MLP neurons of a small language model. Each row is named by its layer, matrix (up: input weights; down: output weights) and neuron, and shows model dimensions 240-303. Each number is 200 + 30 x the weight over its row's rms, rounded and kept within 0 to 999.
After each neuron's rows is what it responds to, as a language model described it from the Wikipedia text at the highest values.

L4.up403,162,230,203,222,207,230,166,164,206,200,184,212,193,217,112,163,226,206,224,165,235,209,194,184,172,207,179,174,180,244,137,155,173,217,177,173,159,207,268,219,217,202,183,150,160,171,127,191,215,203,161,228,218,187,151,173,172,212,171,200,210,174,196,164
L4.down403,207,210,236,195,184,176,224,208,238,217,173,165,203,233,204,171,257,148,249,190,235,247,212,202,197,188,204,217,227,178,203,211,212,227,183,203,176,177,151,216,245,248,208,221,184,249,197,242,217,174,166,252,214,223,181,216,137,209,217,135,226,174,184,200
Connectors and split word-starts. Linking words such as of, with, and, alongside that join a noun to a following name or phrase, and opening word pieces like cl(osed), bl(ue), feat(uring).

L4.up604,211,152,169,184,208,180,181,212,192,243,219,195,174,231,241,224,240,314,247,201,217,193,213,219,195,239,135,212,158,231,200,203,224,193,232,250,224,194,215,179,258,213,194,180,200,244,216,285,251,171,181,166,177,204,222,217,236,155,201,200,257,220,171,217
L4.down604,198,191,166,236,229,219,173,176,179,212,216,195,251,180,227,189,172,209,220,200,214,201,173,184,236,198,192,173,201,239,206,201,206,158,238,151,189,213,178,183,163,240,223,202,200,199,217,140,193,131,185,188,265,237,200,191,152,200,167,189,181,211,187,267
Second piece of line-initial words. Second word-piece of a word opening a line, heading or table cell (Noth-ing, Er-in, Und-er), plus pipes after numbers in tables.

L4.up1105,174,192,284,195,209,204,178,179,181,158,195,207,174,205,228,147,165,177,234,182,172,157,229,143,173,221,233,178,214,225,164,247,146,140,165,209,206,191,214,200,184,209,203,209,196,172,202,212,243,233,218,248,267,182,210,171,177,197,213,233,207,207,173,200
L4.down1105,176,191,198,229,169,213,166,231,214,230,185,228,161,188,237,178,196,166,198,186,216,226,173,180,211,194,132,192,162,224,210,190,178,140,180,226,226,246,138,201,247,167,217,177,210,143,203,152,189,216,189,206,137,234,193,227,166,236,174,226,221,199,154,264
Clause-opening pronouns and connectives. Words that open a new sentence or clause in biographical and narrative prose, mainly subject pronouns (He, she), also that, who, when, but, However.

L5.up274,184,250,149,201,233,219,255,230,185,130,162,185,158,222,188,230,229,193,226,199,211,181,225,196,222,216,164,144,149,237,173,168,181,142,171,222,174,251,234,175,228,191,186,210,206,181,161,155,187,203,270,162,188,143,121,201,140,172,180,197,178,182,183,234
L5.down274,157,248,206,228,190,198,198,260,261,273,204,165,182,191,238,198,184,156,200,239,151,174,235,184,149,230,172,186,212,211,138,149,222,178,216,206,195,210,222,167,174,139,180,198,178,182,206,153,250,230,224,165,216,194,222,168,245,159,199,217,199,201,233,205
Clause-linking prepositions, mostly "to". Prepositions, chiefly "to" (also from, after, of, in), opening a purpose or result phrase after a completed clause, e.g. "double to put Oakland up", "feigns grief to hide".

L2.up311,209,259,166,208,245,197,201,237,178,239,194,207,221,148,192,186,200,182,159,221,234,218,183,179,223,207,181,191,252,173,210,261,169,255,249,165,201,163,247,220,201,191,167,106,202,198,186,193,240,162,175,190,233,219,224,164,173,199,218,171,182,170,178,154
L2.down311,211,171,216,198,191,190,239,188,204,251,147,185,204,182,219,174,162,196,188,225,219,244,174,206,224,221,243,181,258,222,195,204,227,221,180,250,231,201,200,201,260,199,171,192,239,161,207,227,173,162,194,213,154,236,178,219,163,208,203,230,166,125,196,197
Mid-word fragments, often m. Word-piece fragments inside a word split into several pieces, mostly m, em, omm or erm, as in acc-omm-odate, Jerusal-em, V-erm-ont.

L5.up1072,197,201,199,228,239,179,227,237,214,178,218,202,180,177,172,247,223,296,191,194,191,202,222,178,249,234,169,151,193,231,195,249,225,188,201,193,190,155,227,219,218,200,213,213,211,208,210,238,187,239,195,179,184,208,197,168,178,151,185,238,207,188,137,226
L5.down1072,205,197,205,182,205,193,171,151,212,177,202,239,158,219,230,185,228,201,211,191,199,137,199,260,186,221,219,198,262,208,182,239,167,193,213,160,192,195,184,191,196,223,214,130,213,207,213,230,211,210,213,211,243,161,192,224,191,220,216,231,195,160,173,205
Mid-word vowel-consonant fragments. Short vowel-plus-consonant subword pieces inside longer split words, mostly proper names in tables and lists, like Slov-ak-ia, Ram-ad-an, Magd-al-ena, riboflav-in.

L5.up1203,210,166,172,256,247,152,184,227,234,208,173,227,134,151,202,207,210,246,215,165,264,179,214,208,174,187,121,211,177,196,212,222,186,187,214,249,227,162,207,232,248,239,220,195,249,210,223,218,188,202,177,226,155,239,197,185,190,134,221,182,237,198,149,249
L5.down1203,127,211,189,215,226,189,184,181,223,227,186,250,195,186,196,183,232,246,161,173,169,165,209,200,173,196,211,150,147,247,253,175,297,216,283,198,164,201,162,182,207,178,111,190,183,197,247,167,203,229,158,195,202,211,190,156,221,259,225,221,221,172,175,198
Pipe-table numeric cells. Numbers in cells several columns into pipe-delimited stats tables, e.g. sports standings, medal counts and player stats (7, 26, 3); rarely word-internal pieces like Yakima, Houston.

L2.up125,226,152,166,196,242,199,200,215,208,157,212,188,201,191,190,192,215,223,184,188,234,190,188,198,204,178,288,200,186,278,213,210,222,163,175,211,241,134,214,142,149,206,168,178,160,203,226,204,228,230,192,207,244,209,193,154,190,208,176,255,197,214,156,217
L2.down125,191,181,239,193,187,161,183,227,179,238,191,217,223,201,210,187,262,192,226,150,204,209,191,158,203,226,223,177,180,211,160,241,236,174,229,138,219,295,195,223,181,259,207,148,207,214,240,264,171,230,169,220,155,180,190,229,187,203,196,177,152,216,220,190
Clause-opening conjunctions. Subordinating or contrastive connectives that open a new clause, strongest on "though" after "Al" at sentence start, also but, while, after, before, however's comma.

L4.up680,185,185,174,189,194,171,180,232,189,189,181,225,171,166,245,212,271,210,174,224,248,232,164,177,209,187,193,198,172,282,199,230,156,207,191,242,237,201,217,209,183,173,186,212,154,266,188,194,261,183,184,168,195,234,139,275,148,187,212,190,240,178,167,210
L4.down680,201,221,213,230,162,149,219,180,241,192,179,241,181,223,187,210,174,228,183,159,235,222,140,204,177,191,206,223,210,196,205,202,118,183,142,189,201,184,253,210,162,216,218,176,169,178,209,208,215,209,217,216,245,191,273,209,223,223,256,232,237,173,166,246
Date/place preposition after events. Prepositions, mostly in and sometimes on, right after event verbs like born, released, founded, opened that lead into a date or place.

L5.up562,178,178,204,224,198,204,181,200,232,179,192,201,183,234,229,153,217,228,202,181,172,205,155,202,204,209,217,208,230,177,234,191,150,156,211,161,201,223,222,220,205,200,239,232,204,156,191,208,201,261,172,165,185,213,210,189,189,210,176,172,226,200,214,183
L5.down562,127,233,215,217,209,184,173,203,171,216,167,133,274,138,228,195,224,192,148,248,138,155,231,266,206,221,208,173,197,238,217,219,223,193,183,217,186,179,206,174,175,176,191,165,203,241,241,240,160,200,182,212,199,176,241,146,228,256,185,219,218,183,211,216
Mid-word noun pieces after possessives. Early or middle fragments of a word split into pieces, often a noun right after a possessive like his, her or 's, e.g. l in love, yl in stylistic, f in grandfather.

L2.up595,219,254,223,203,221,181,175,291,192,176,194,212,151,253,172,260,202,243,204,149,176,213,150,227,197,160,196,211,168,212,194,174,198,218,225,204,227,272,173,156,153,201,190,204,178,204,209,179,214,184,207,224,206,197,191,193,173,180,198,248,232,204,188,180
L2.down595,178,144,190,175,218,210,237,193,197,209,201,230,184,176,139,232,247,185,191,218,222,208,203,161,190,212,222,216,206,179,187,196,198,216,194,196,189,181,169,229,220,247,153,254,216,182,198,207,122,246,195,135,139,232,200,247,191,192,186,224,142,211,243,231
Compound-joining hyphens. Hyphens joining two parts of a compound or name in running text, such as All-American, comedy-drama, COVID-19, three-year; weaker on opening quotes, colons and parentheses that begin a title or aside.

L5.up513,193,267,217,236,229,253,234,215,196,157,208,275,192,205,262,133,201,164,232,216,222,181,165,201,197,221,224,129,226,270,192,200,165,214,209,160,203,249,210,223,223,213,206,212,224,218,139,182,146,239,207,236,178,206,187,211,204,221,206,221,177,212,196,165
L5.down513,252,183,166,174,229,188,222,180,222,196,140,168,161,197,187,218,209,240,192,168,219,208,202,214,204,189,211,184,214,183,219,220,223,217,216,211,199,163,209,175,105,179,244,209,179,216,212,230,201,189,224,231,199,220,186,267,202,156,229,178,166,242,192,172
Word-completing vowel endings. Fires on the second piece of a short word split after its first consonant, usually a vowel-consonant-e ending, as in p|ace, M|ore, F|ive, p|ool.

L2.up1266,192,250,210,206,212,204,162,230,202,197,168,237,176,172,192,200,239,238,213,171,222,200,204,210,188,206,234,188,159,173,201,208,218,161,185,236,196,213,215,170,224,155,197,199,222,198,210,234,186,145,210,181,185,182,140,170,158,150,232,137,188,181,227,217
L2.down1266,158,241,256,203,182,220,256,201,175,242,212,214,249,250,217,163,199,197,185,186,183,215,156,165,230,168,237,237,184,202,189,217,180,206,192,144,172,192,204,236,177,210,216,208,189,199,259,158,233,210,212,218,179,202,182,169,230,215,240,206,187,199,189,193
Verb-bound prepositions and particles. Prepositions or particles tied to the verb or noun just before them, such as cover up, break out of, take on, focus on, front of, born on.

L5.up1098,189,150,265,181,242,177,212,226,166,209,237,238,184,245,198,162,189,208,244,211,202,188,190,187,170,213,146,226,213,187,226,262,208,232,200,226,242,189,249,177,206,210,243,204,201,225,196,221,190,240,227,238,185,132,148,208,220,185,186,160,191,193,194,143
L5.down1098,214,228,196,195,169,173,196,196,234,216,232,237,212,215,214,254,206,167,221,193,162,260,210,188,191,225,253,184,190,237,230,263,178,184,156,185,177,195,191,228,151,275,229,196,199,196,204,207,168,156,149,212,207,246,187,168,161,179,147,211,201,240,188,276
Compound-word hyphens. Hyphens inside hyphenated compounds, especially runner-up in sports results (also type-2, doo-wop, attorney-general), plus some middle pieces of compounds like re-training.

L2.up951,198,244,247,190,192,199,181,230,176,224,197,225,231,206,203,212,195,214,245,243,222,208,209,113,222,140,251,190,153,196,197,278,163,194,186,231,173,223,211,160,212,217,188,175,123,247,203,227,200,218,187,186,188,196,196,122,155,209,203,232,166,197,226,220
L2.down951,213,196,209,208,195,197,171,164,189,163,157,197,202,195,236,222,204,186,225,163,207,222,207,233,226,145,190,233,227,177,153,208,209,202,181,195,212,224,203,240,215,215,205,204,169,198,136,127,157,185,166,235,200,268,240,197,203,180,237,230,242,165,256,206
Credits and inclusion links. Words that introduce a following name or list, mostly in music, film and works credits: by, with, included/includes, featuring, and -ography headings.

L2.up559,148,200,224,226,209,179,221,197,185,218,192,194,180,213,200,161,272,276,219,172,212,203,193,210,185,182,188,164,191,188,162,229,177,185,156,166,188,193,260,180,224,239,227,238,164,234,213,217,281,221,225,182,213,171,200,197,184,212,279,191,252,170,174,215
L2.down559,216,201,177,209,192,212,260,159,178,202,227,178,205,210,282,181,226,165,205,194,195,201,233,215,207,268,133,150,163,233,178,144,201,204,241,204,223,181,175,222,206,245,156,194,228,211,211,190,163,188,200,175,145,199,178,218,210,191,184,180,206,204,182,272
Copula after subject. Forms of "to be" (was, is, were, are, been) and sometimes "as", right after a long subject noun phrase, strongest in Wikipedia opening sentences such as "(1906–1988) was an American…".

L4.up969,173,166,212,194,217,168,217,178,237,213,185,216,237,188,170,205,246,218,193,171,206,196,163,164,193,189,210,181,113,170,240,193,249,168,228,231,230,158,210,178,220,183,192,234,196,177,208,224,227,263,208,192,279,253,204,160,238,213,188,218,246,221,172,182
L4.down969,161,203,157,253,227,239,157,208,229,164,203,287,166,215,202,204,194,148,168,207,215,183,169,230,154,225,192,220,214,155,171,215,215,214,203,235,188,215,199,179,179,165,157,187,220,190,223,183,218,142,203,241,232,179,144,235,214,227,192,184,243,192,234,176
Mid-word vowel fragments. Short vowel-led subword pieces inside a word, right after its first letters, e.g. sw-im-ming, an-im-als, cl-im-atic, ph-yl-a, ch-all-enges.

L2.up151,167,186,184,229,239,247,168,194,225,182,180,199,148,224,116,140,190,189,134,210,187,187,193,151,183,209,170,202,217,154,198,234,181,134,207,239,182,207,185,187,192,155,228,223,170,217,222,273,266,241,203,208,206,188,226,192,193,203,180,204,232,142,206,188
L2.down151,183,211,163,197,250,199,213,193,244,217,160,215,209,153,180,239,204,178,213,219,239,180,198,167,231,199,184,199,253,201,133,227,209,241,219,207,217,171,235,231,186,145,194,196,218,148,229,156,236,223,210,237,169,218,170,211,211,214,208,165,208,208,204,180
Mid-word vowel pieces. Short vowel or vowel-plus-m/l word pieces like am, im, ol, u inside a word after an opening consonant cluster, as in Dam-on, cl-im-atic, Sch-ol-z.

L2.up1016,169,191,216,230,218,175,241,266,213,194,160,207,164,223,183,222,239,161,227,162,185,195,221,269,171,222,166,201,180,207,237,141,163,161,222,188,194,166,182,179,269,210,204,188,223,201,182,250,194,126,179,189,216,189,217,189,168,183,188,219,220,182,244,208
L2.down1016,196,194,217,145,210,213,222,197,190,265,208,181,191,224,249,195,163,167,230,158,183,214,187,194,178,307,211,154,205,188,194,175,193,189,222,169,211,184,162,191,172,201,175,195,218,183,175,210,209,199,197,188,164,176,137,230,285,191,213,189,250,169,202,222
Partitive "of" after quantifiers. The preposition "of" (sometimes "for") right after a quantity or count word, chiefly "one of", also "none of", "four of", "number of", "area of... of which".

L4.up1173,181,299,172,246,231,212,243,213,230,196,188,187,181,167,170,213,229,232,125,254,198,176,202,191,202,195,196,213,203,196,197,206,225,211,182,191,212,133,230,132,185,181,154,128,154,197,220,189,168,192,191,230,203,186,187,266,165,181,205,221,210,190,173,233
L4.down1173,169,181,235,222,136,233,187,205,231,289,183,223,192,183,199,183,202,162,226,186,211,191,193,181,213,228,190,186,223,216,175,226,223,187,193,215,187,166,230,143,143,233,153,186,220,213,185,125,212,196,189,231,229,207,161,166,155,164,221,175,215,188,194,227
Mid-word subword fragments. Second or middle pieces of words split into several tokens, mostly proper names and places, e.g. Phil-ad-elphia, Mel-end-ez, Hel-en, ag-ent.

L2.up794,218,273,169,179,224,216,203,155,80,145,171,208,174,232,188,156,242,232,234,229,176,207,203,170,241,171,218,189,192,225,239,179,141,178,163,128,172,210,178,219,195,151,207,211,240,202,186,189,163,185,191,235,153,138,206,215,187,195,187,202,170,142,173,230
L2.down794,219,166,201,180,226,190,221,180,179,155,215,183,226,191,206,179,259,147,154,157,179,176,219,151,215,263,205,190,163,193,254,252,194,225,195,234,185,204,173,205,177,179,200,151,234,205,164,170,203,212,166,145,206,243,220,208,241,203,188,151,211,188,204,264
Second piece after a split-off onset. Second subword token of a word split after a short onset like p, c, d, sp, lic, as in d-ent-ary, p-ers-uaded, lic-ense.

L4.up320,212,219,191,190,192,221,255,217,224,181,171,200,212,184,204,167,244,226,221,172,250,188,191,186,221,201,244,218,185,213,254,225,192,202,151,171,161,274,190,207,171,192,207,235,167,203,188,231,204,233,209,262,170,182,220,193,228,236,187,192,182,213,204,176
L4.down320,210,223,227,212,236,148,188,210,190,220,150,195,204,217,228,189,208,150,150,189,186,165,172,216,202,205,191,207,196,173,174,171,161,195,216,134,193,203,220,197,211,167,194,233,210,159,153,212,240,206,133,189,173,164,242,192,173,182,208,214,216,174,185,134
Mid-word continuation pieces. Word pieces that continue a word split after a short opening fragment such as f, co, tr or st, e.g. co|al, f|ern, tr|ill, co|il.

L5.up168,217,221,234,243,242,173,228,203,268,177,194,214,204,227,172,175,166,203,166,206,189,203,212,166,251,159,225,189,201,194,196,202,202,189,194,188,215,197,183,238,177,164,221,205,132,203,232,181,218,209,320,240,201,174,219,181,188,220,191,246,193,160,186,210
L5.down168,233,167,198,146,196,205,183,206,231,217,192,186,208,204,213,225,167,213,180,212,214,178,203,181,221,142,203,215,209,241,210,160,193,241,193,195,220,217,184,168,165,195,187,262,174,213,186,245,207,233,189,210,208,212,200,252,199,241,250,165,141,213,192,177
Year-range dashes, mid-word pieces. En dashes joining years in footballer career lists and season tables (2015–2017, 2014–15); also mid-word fragments like el, ik, or, er.

L4.up1004,191,200,183,183,197,233,199,246,225,204,220,181,156,183,235,170,224,234,247,183,187,194,150,221,257,196,192,185,218,191,230,237,211,243,220,247,218,230,228,137,219,152,200,172,207,238,171,209,186,147,228,197,199,143,151,188,218,174,182,179,191,202,160,169
L4.down1004,237,205,193,225,225,207,213,151,219,192,236,224,210,179,182,190,193,215,199,206,159,155,205,178,202,184,207,186,159,206,214,170,205,186,206,173,212,166,165,221,209,199,226,248,174,186,277,194,158,195,206,198,195,188,177,175,185,189,165,171,185,176,173,170
Word-joining continuations. Tokens that continue a word or compound, mostly hyphens (self-, high-, type-) and mid-word pieces (un|ions, se|at), plus table-header pipes.

L4.up1229,200,240,114,190,202,208,211,217,207,230,204,230,175,180,184,170,215,275,176,209,195,171,199,181,232,217,204,168,210,220,169,178,181,173,201,207,220,160,197,236,198,211,241,195,177,202,220,172,239,160,180,223,228,178,183,230,192,186,159,248,215,141,228,221
L4.down1229,162,205,252,154,190,203,227,249,227,217,239,149,190,187,220,203,163,206,165,190,231,194,165,199,209,158,236,233,256,239,227,183,198,164,234,224,207,173,185,267,209,205,218,234,250,176,124,186,213,206,262,192,190,176,192,208,218,267,187,206,214,191,203,179
Word-interior pieces and infobox punctuation. Mid-word pieces, mostly "or" (corridor, manor, survivor, territorial) and "ig" in intelligent, plus dashes in year ranges, "(" before born, and coordinate degree signs.

L5.up543,214,176,201,152,218,194,229,179,235,199,174,163,200,156,167,172,199,227,187,173,130,170,231,215,189,210,197,173,230,215,173,193,173,225,201,174,182,216,214,177,214,160,199,216,197,199,219,134,202,211,229,172,216,213,179,167,132,240,226,250,163,153,203,201
L5.down543,222,185,171,200,137,181,221,201,170,165,233,201,219,199,178,161,210,237,219,240,181,151,208,172,189,209,140,156,219,206,166,179,209,219,218,215,197,177,209,202,233,147,171,207,245,171,174,141,198,185,229,165,197,182,198,249,196,218,260,241,219,221,231,227
Subject slot before verb. Subject pronouns, relative "who", and infinitive "to" right before a coming verb in biographies and plots, e.g. "After he", "a lawyer who", "able to".

L5.up842,144,207,172,179,165,196,147,240,170,243,231,168,198,206,163,133,163,219,246,192,168,167,194,212,214,203,194,165,243,203,207,244,221,249,196,195,189,251,235,251,236,198,147,137,165,192,213,189,163,183,234,201,222,214,186,186,237,168,171,187,218,157,240,237
L5.down842,235,167,172,182,205,157,202,231,178,242,163,159,224,169,169,149,214,162,157,214,187,183,196,197,206,252,248,210,196,224,173,198,205,235,233,177,185,177,171,168,178,211,214,237,233,187,211,238,228,248,193,264,170,183,205,222,171,228,228,243,181,213,148,158
Plural subject endings and links. Word-final pieces of plural or group nouns (Ukrainians, Children, Revenues) and the verb or preposition right after them (are, were, to).

L2.up1241,201,217,226,233,212,217,223,231,225,242,217,198,182,214,212,229,224,141,165,234,167,188,227,230,153,166,211,191,157,225,233,291,248,192,234,196,176,227,148,227,185,176,172,154,209,198,211,147,168,152,201,168,145,189,195,204,224,218,196,258,220,203,202,211
L2.down1241,221,245,243,208,204,204,143,219,196,209,189,183,201,267,240,220,221,203,268,243,138,201,214,153,245,186,149,235,206,271,193,243,222,171,225,190,154,185,195,209,169,230,138,145,189,199,185,208,176,217,201,230,149,203,146,160,163,207,129,205,213,211,232,202
Second piece in split words. Second word-piece, often one or two letters, right after a capitalized first piece in names and rare words, such as U|tah, E|leven, Nap|ole|on.

L5.up312,209,197,189,176,195,196,222,189,190,193,197,225,199,234,192,242,194,219,185,206,169,196,204,175,178,219,232,132,176,159,221,214,208,199,218,177,188,224,203,202,206,172,192,153,166,212,200,190,275,288,236,234,222,197,176,230,201,213,188,195,246,228,218,191
L5.down312,232,193,223,230,182,169,177,198,194,182,213,161,189,252,188,173,186,222,171,205,126,231,214,218,217,198,206,166,162,178,175,176,190,191,179,120,203,226,247,227,236,198,243,169,175,205,249,219,129,155,139,167,221,210,210,184,205,197,217,217,200,147,214,226
Mid-word consonant fragments. Word-internal pieces, mostly th, ot, at, st, in split words and names like Ph-ot-ovoice, An-th-ony, Scy-th-ian, circum-st-ances.

L2.up401,182,138,262,219,215,175,187,255,218,182,180,184,197,200,187,136,218,233,225,185,192,184,209,187,215,210,218,222,202,186,219,149,194,179,216,191,183,192,154,154,233,157,241,273,173,233,237,203,213,215,199,234,198,193,207,180,201,207,192,215,195,191,247,185
L2.down401,194,207,260,209,171,207,253,210,224,191,203,214,162,153,196,207,164,185,175,160,184,209,217,211,189,183,212,231,215,174,224,164,184,218,215,176,163,168,172,215,208,205,165,229,211,258,178,206,195,221,195,184,178,241,289,209,175,211,213,172,214,234,220,205
Mid-word vowel fragments. Short vowel-plus-consonant pieces (ir, il, ong, ud) inside words split after an initial consonant, e.g. th-ir-teen, sp-ir-it, f-il-ed; occasionally LaTeX braces ^{ and _{.

L2.up965,173,203,171,165,238,177,197,178,204,204,177,249,189,184,207,164,193,218,180,199,168,177,210,221,182,220,222,163,130,228,202,201,132,215,237,194,179,222,223,178,171,208,148,231,168,194,307,157,183,191,214,194,215,185,183,169,194,224,191,267,304,207,173,233
L2.down965,200,180,222,279,139,226,187,256,155,170,216,202,187,166,205,223,159,250,209,240,185,190,184,166,218,192,137,211,223,220,148,177,180,215,222,157,182,181,154,228,189,171,248,162,212,212,233,233,173,241,215,145,205,188,180,212,191,225,233,121,182,238,186,168
Table row-ending pipe. The " |" pipe delimiter in Wikipedia markdown tables, mostly the last one closing a row before the line break, as in "TBA |", "Votes | % |", "1969, 1973 |".

L4.up93,178,151,160,226,212,204,220,197,187,174,193,238,215,206,193,193,169,233,219,215,171,173,182,108,177,175,153,168,194,207,198,231,198,162,238,203,203,204,261,187,184,142,195,191,192,231,237,199,197,138,223,206,238,200,159,232,217,215,244,230,243,187,158,236
L4.down93,200,182,210,226,171,213,199,207,231,228,155,157,223,177,192,214,105,195,187,199,190,216,169,177,168,221,161,259,159,178,198,201,240,174,241,177,155,219,183,218,137,207,198,133,249,197,222,177,219,139,206,199,206,191,212,199,183,205,215,217,236,212,201,253
Table cell separators. Pipe separators closing a value cell in Wikipedia tables, mostly after a number (22 |, 42 |, L 0–25 |), plus standings headers like L and GF and digits in match scores.

L5.up1247,168,156,207,273,201,191,224,243,231,128,205,168,177,236,215,156,222,282,186,236,197,171,166,145,157,180,173,154,163,273,232,201,194,179,200,159,177,228,223,220,216,128,207,145,228,216,219,201,192,219,226,200,247,161,195,165,210,228,237,195,163,170,161,199
L5.down1247,226,134,202,215,148,151,195,212,231,187,179,210,239,210,237,219,195,236,213,220,164,213,196,203,161,219,199,222,130,218,181,194,260,177,208,211,209,167,219,215,169,158,213,215,219,219,196,238,231,188,169,210,175,204,235,217,145,200,221,228,222,138,158,199
Table cell separators. Pipe separators in Wikipedia tables, mostly the last one ending a row after a number or score, e.g. 3–6, 0–6 | or 4 |.

L4.up832,176,165,215,211,191,201,276,212,211,164,184,224,200,217,163,214,234,194,236,171,194,221,188,218,185,235,168,178,125,206,154,183,185,145,186,203,200,226,221,146,202,199,195,203,144,199,167,241,171,180,199,181,183,116,180,206,119,211,183,162,195,216,196,214
L4.down832,165,236,192,235,199,179,253,189,243,227,208,258,202,175,263,181,180,195,217,220,229,168,183,217,205,209,209,214,230,226,168,161,233,162,226,265,193,162,179,222,197,185,217,235,203,179,223,222,206,199,274,181,231,194,181,158,222,207,138,204,193,175,229,188
Prepositions after nouns. Prepositions such as from, at, after, of, to right after a noun or name, opening a phrase, as in "Major from Moscow", "The Arab at Home", "soon after".

L5.up451,178,227,181,195,175,214,178,222,231,177,188,181,203,224,185,168,201,223,264,103,229,219,154,177,232,207,220,195,219,186,184,196,168,188,201,183,221,247,228,220,193,187,231,160,146,232,194,198,189,216,213,241,241,195,179,185,166,232,181,225,207,187,213,189
L5.down451,219,223,156,203,253,227,225,179,256,217,218,177,201,215,281,203,227,189,251,252,184,229,186,194,223,189,264,183,240,197,204,195,205,210,186,175,160,192,211,184,173,216,163,209,151,213,174,163,183,152,177,188,225,170,209,172,215,207,224,217,177,171,255,228
Connectors before noun phrases. Tokens that lead straight into a following noun phrase: of, list commas and and, other, some, hyphens, and mid-word pieces (ne|ighbouring, feat|uring).

L4.up471,152,226,189,200,235,200,231,267,180,201,177,217,173,167,155,219,258,245,215,152,148,190,157,182,199,210,183,182,274,201,158,174,181,181,200,204,239,233,180,197,205,196,128,214,167,222,213,196,194,249,196,166,190,180,181,169,189,199,199,170,230,146,194,201
L4.down471,193,193,212,233,217,190,232,193,140,157,238,168,249,221,213,225,173,133,185,139,177,164,187,215,198,182,163,178,185,205,176,171,201,195,204,167,195,155,179,195,203,205,202,216,211,239,235,245,195,151,241,225,169,212,200,143,249,205,194,195,189,172,211,211
Verb right after subject. Finite verbs, mostly forms of be (are, is, were) plus include, and of after a noun, that follow a noun-phrase or relative-clause subject, e.g. "its inhabitants are", "fronds are", "number of".

L4.up844,206,184,233,206,213,238,171,170,192,166,217,168,138,170,191,218,214,220,171,209,162,165,217,180,228,175,218,127,184,181,229,173,192,179,192,191,223,228,215,151,248,227,237,197,209,237,167,178,185,212,249,214,237,211,205,168,228,197,190,230,176,200,202,222
L4.down844,212,150,213,151,179,206,181,186,184,142,262,176,238,178,147,210,180,178,210,227,198,233,198,238,215,202,158,189,153,162,231,174,205,224,209,204,190,154,210,204,182,246,193,210,179,204,191,203,199,244,195,236,191,244,269,158,231,163,237,199,271,232,132,155
Word completion after fragment. Word-piece tokens that finish a common word begun by a short one- or two-letter fragment, such as r+aces, d+ates, c+orn, cl+arets.

L5.up246,178,206,180,245,206,177,220,189,213,161,180,197,186,192,151,206,225,221,175,186,199,191,141,177,213,200,207,215,182,216,191,182,180,181,183,222,201,210,224,219,209,151,127,224,186,187,186,155,246,191,201,169,159,191,134,191,154,195,238,248,253,173,192,231
L5.down246,198,154,169,221,153,180,185,218,175,228,184,185,211,212,195,257,174,242,208,199,191,256,226,205,221,160,168,226,208,217,182,176,195,197,176,194,201,226,173,186,204,207,227,231,188,229,219,243,224,199,218,242,244,212,239,229,230,247,246,212,217,178,214,210
Slot before dates/values. Tokens just before an expected date or specific value, chiefly the colon after infobox fields like Opened, Founded, Established; also prose in, on, of, was.

L2.up404,183,215,194,179,257,202,202,153,133,229,202,202,171,179,190,178,200,177,173,192,177,226,212,199,223,215,220,169,194,169,245,183,208,210,193,197,240,186,192,178,191,198,263,186,198,198,189,233,188,150,202,212,205,189,192,223,200,190,204,262,199,150,210,252
L2.down404,216,204,241,161,209,194,181,203,181,218,237,204,159,197,208,173,156,251,174,131,182,249,190,157,195,213,235,238,228,203,180,229,210,213,209,209,205,128,142,212,120,250,233,231,205,237,202,202,212,158,176,178,217,217,248,167,185,179,261,205,254,216,230,191
Word-completing suffix pieces. Short final word pieces that finish a split-up word, especially role nouns (scorer, manager, administrator, lyricist) and -y nouns (economy, treaty, autonomy).